config.yaml
n_layer: 12
d_model: 896
n_head: 14
n_kv_head: 14
head_dim: 64
d_mlp: 5376
vocab_size: 33972
activation: "tanh_gelu"
norm: "layernorm"
norm_place: "pre"
norm_eps: 1e-05
positions: "learned"
qk_norm: true
attn_scale: 0.125
bias: "none"
tie_embeddings: true
parallel_block: false
init: "normal"
init_std_qkv: 0.0275
init_std_o: 0.00561
init_std_up: 0.0275
init_std_down: 0.00561
optimizer: "ademamix"
lr: 0.000152
lr_mult_o: 0.627
beta1: 0.9
lr_head: 0.00724
grad_clip: 0.5
warmup_steps: 286
schedule: "cos"
final_lr_fraction: 0.0
batch_tokens: 131072
seq_len: 512
doc_mask: true
train_tokens: 812400000
steps: 6199
dataset: "wikipedia_en"
MLP neurons of a small language model. Each row is named by its layer, matrix (up: input weights) and neuron, and shows model dimensions 64-127. Each number is 128 + 24 x the weight over its row's rms, rounded and kept within 0 to 255.
After each neuron's rows, "fires on" lists the tokens most often at its 100 highest values on Wikipedia text that the model never trained on.

L7.up1732 [120 116 159 109 141 117 140 143  79  97 147  91 115 128  95  97 139 139 163 142 171 132 119 152 132 127 102 112 118 106 112 119  87 139 125 135  98  99 142 113  82 138 115 141 115 128 110  88 135 118 103  94 162 124 120 137 143 141 149 146  94 122 156 169]
fires on: ".", ":", " men"

L7.up3070 [161 121 124  88 144 136 130 139  90 159 168 115 133 173 165 126  96 151 136 148 130 157 171 145 133 113  93 126 144 139 111 114 119 121 113 138 103 119 146 173  96 121  87 165 130 147 138 111  87 131 138 106 130 119 134  93 124 122 169 106 170 114 136 144]
fires on: " |", ".", "-"

L7.up4686 [120 102 116 101 137 140 123 112 102 167 150 127 117 145 113 104 129 165 172  83 155 149 170 149 112 155 116  82 122 171 100 141 126 160 102 153 111 108 129 127 102 129 105 146 158 107  78 148 148 145  99  93 169 151 142 117 120 120 111 151 124 106 150 141]
fires on: "."

L7.up722 [162 128 144 133 129 151 121 151 133 130 164 120 114 119 131  98 116  85  93 118 114 126 132 128  92 103 126 108 120 111 117 119 114 125 152 120 109 156 150 194 111  98 159 102 150 159 115 103 160 106 116 122 129  84 112  98 144 122 113 110 156 145 128 123]
fires on: ",", ".", " first", " the", " named", " to"

L7.up5151 [156 149 102  92 160 134  96 147 107 132 169 179 146 144 154 140 120 148 126 117 134 163 132 102  93 120 127 146 171  90 100  36 142 122 123  97 107 107 142 141 114 117 156 147 137 112  95 111 138 145 110 132 122 131 111 127 193 139 100 101 128  90 112 129]
fires on: ".", "-", " −", "–", " +"

L7.up3701 [184  82 116 182  50 127 138 149 107 143 150 141 107 115 134 131 100  96 137 115 145 125 102 166 111  91 136 165 121  67 165 142 163 122 119  75 106 139 142  97 128 148 121 101 159 130 109 141 155 121 122 125 142 133 145  97 168 116 191 169 135 119 136 130]
fires on: " the", " P", " K", " m", " A", " R"

L7.up4790 [117 110 166 133 144  93 112 172 115  97  92 116 113 153  81 137 125 110  91  95 162 114 161 133 104 157 104 111 152 131 144 136  40 108 118 105 111 142 168 132 120 113  93 156 100 120  98 127 139 130 135 142 116 124 130 110 160 169 124 190 161 117 111 158]
fires on: "1", " 1", " 2", " 4", " 3", " 0"

L7.up2058 [143 126 135 156 144 180 145 159  88 166 113 134 131  99 113 139  97 158 143 106 125 131 118 103 123 104 152 115 129  71  77 136 128 177 162  97 134  97 136 138 156 137  86 141 165 132 149 107 151 126 156  94 144 117 122 135 131  92 169 146  88 112 102 178]
fires on: " P", "|", " the", " a"

L7.up1258 [103 126 128  89 144 135 135 127 116 118 178 135 108 148 107 122 149 141 134 110  91 141 138  96  94 148  82 152 175 121 138 131 154 147 134 111 106 107 143  82 125 101 155 116 125 138 134 122 159 132 123 158 147 132 151 107 153 167 134 100 145 127 152 135]
fires on: "==", " first", " an"

L7.up2807 [146  77 128 121 137 166  96  96 153 118 141 116 128 169 125 129 130 165 110 102 132 124 152 121  87 117 122 133 152  93 147 158 162 173 151 126  87 124  54 152 130 132  84 124 126 137 129 117  95 121 146 152 161 165 108 131 125 121 114 150 142  92 136 119]
fires on: " |", " 1", " held"

L7.up3798 [140 128 137  88 128 174 118 125 172 157 148  80 108 112 130  72 156 180 154  95 104 112 144 144  90 143 119 162  96 104 108 166 114 109 129 114 147 121 135 132 143 134 128 141 117 117 131 128 111 137 156 118 158 135 143 142 100 122 109 113 128 144  99 120]
fires on: " ", " was", " is", " were", "\n"

L7.up5195 [120 137 168 111 147 124 135 140  76 141  83 114 138 137  78 164 111 122 152 125 134 121 113 164 159 138 119 121 119 124  99  75 101 138  92 140 170 102 161 159 100  43 117 127 137  86 108  89 102 105  96 100 152 167 150 122 145 138 114 128  79 116 143 136]
fires on: ",", ".", "-", " |"

L7.up2250 [123  68 125 126 124 120 160 148 106 167 196 118 107 142 135 112 116 133 136 140 122 147 129 147 119 140  88 148 152 147 137 162 171 114 136 118 145 121 150 112 141 102 130 119 150 168 132 132 117 153 145 157 166 162 130 158 138 143 116 139 165 136 179 118]
fires on: "==", " ==", "==="

L7.up1676 [150 126 123 145 142 127 119 130 148 176 123 110 105 169 107 128 152 180 130 138 145 126 136  91 120 103 125 133 145 119 128 155 138 119 115 118 105 147 108 147 140 105 139 127 145 144 144 140 131 108 179 120 120 180 144 112  95 152 112 153 131 110 107 153]
fires on: ",", " O", " |"

L7.up4319 [154 127 168  97 132 105 147 143 138 162 100  87 145 141 161 117 141 138 105 155 119 128 102 114 132 144 128 155 135 119 123 114 130 136 104  89 117  72 113 140 155 140 136  98 135 110 141 138 110  89 170 122 137 150 110 106  93  53 121 150 144 110  68 104]
fires on: "\"", " was", " were", " accompanied", " USA", " and"

L7.up5000 [154  53 133 180 105 136 150 192 115 124 127 149 124 152 105 133 173 133 130  84 116 151 164 151  93 127 115 110 134 122 112 100 126 159 155 117 124 126 146 132 123 118 133 120 111 187 122 100 163 112 127 142 137 182 113 142 142 125 107 116 136 139 131 102]
fires on: " would", ",", " to", " not", " can"

L7.up1815 [137 100  76 183 158 167 116 133 142 125 127 103  92 135  85 102 165 134 125 152 116 191 156 157  76  98 115 118 131 129 127 108 107 132 122 148 107 134 108 156 102 107 186 112 127 167 123 157 132 130 172  62 165 114 105 135 121  44 118 122 156 143  80 122]
fires on: " to", " not", ".", ":", " R", " that"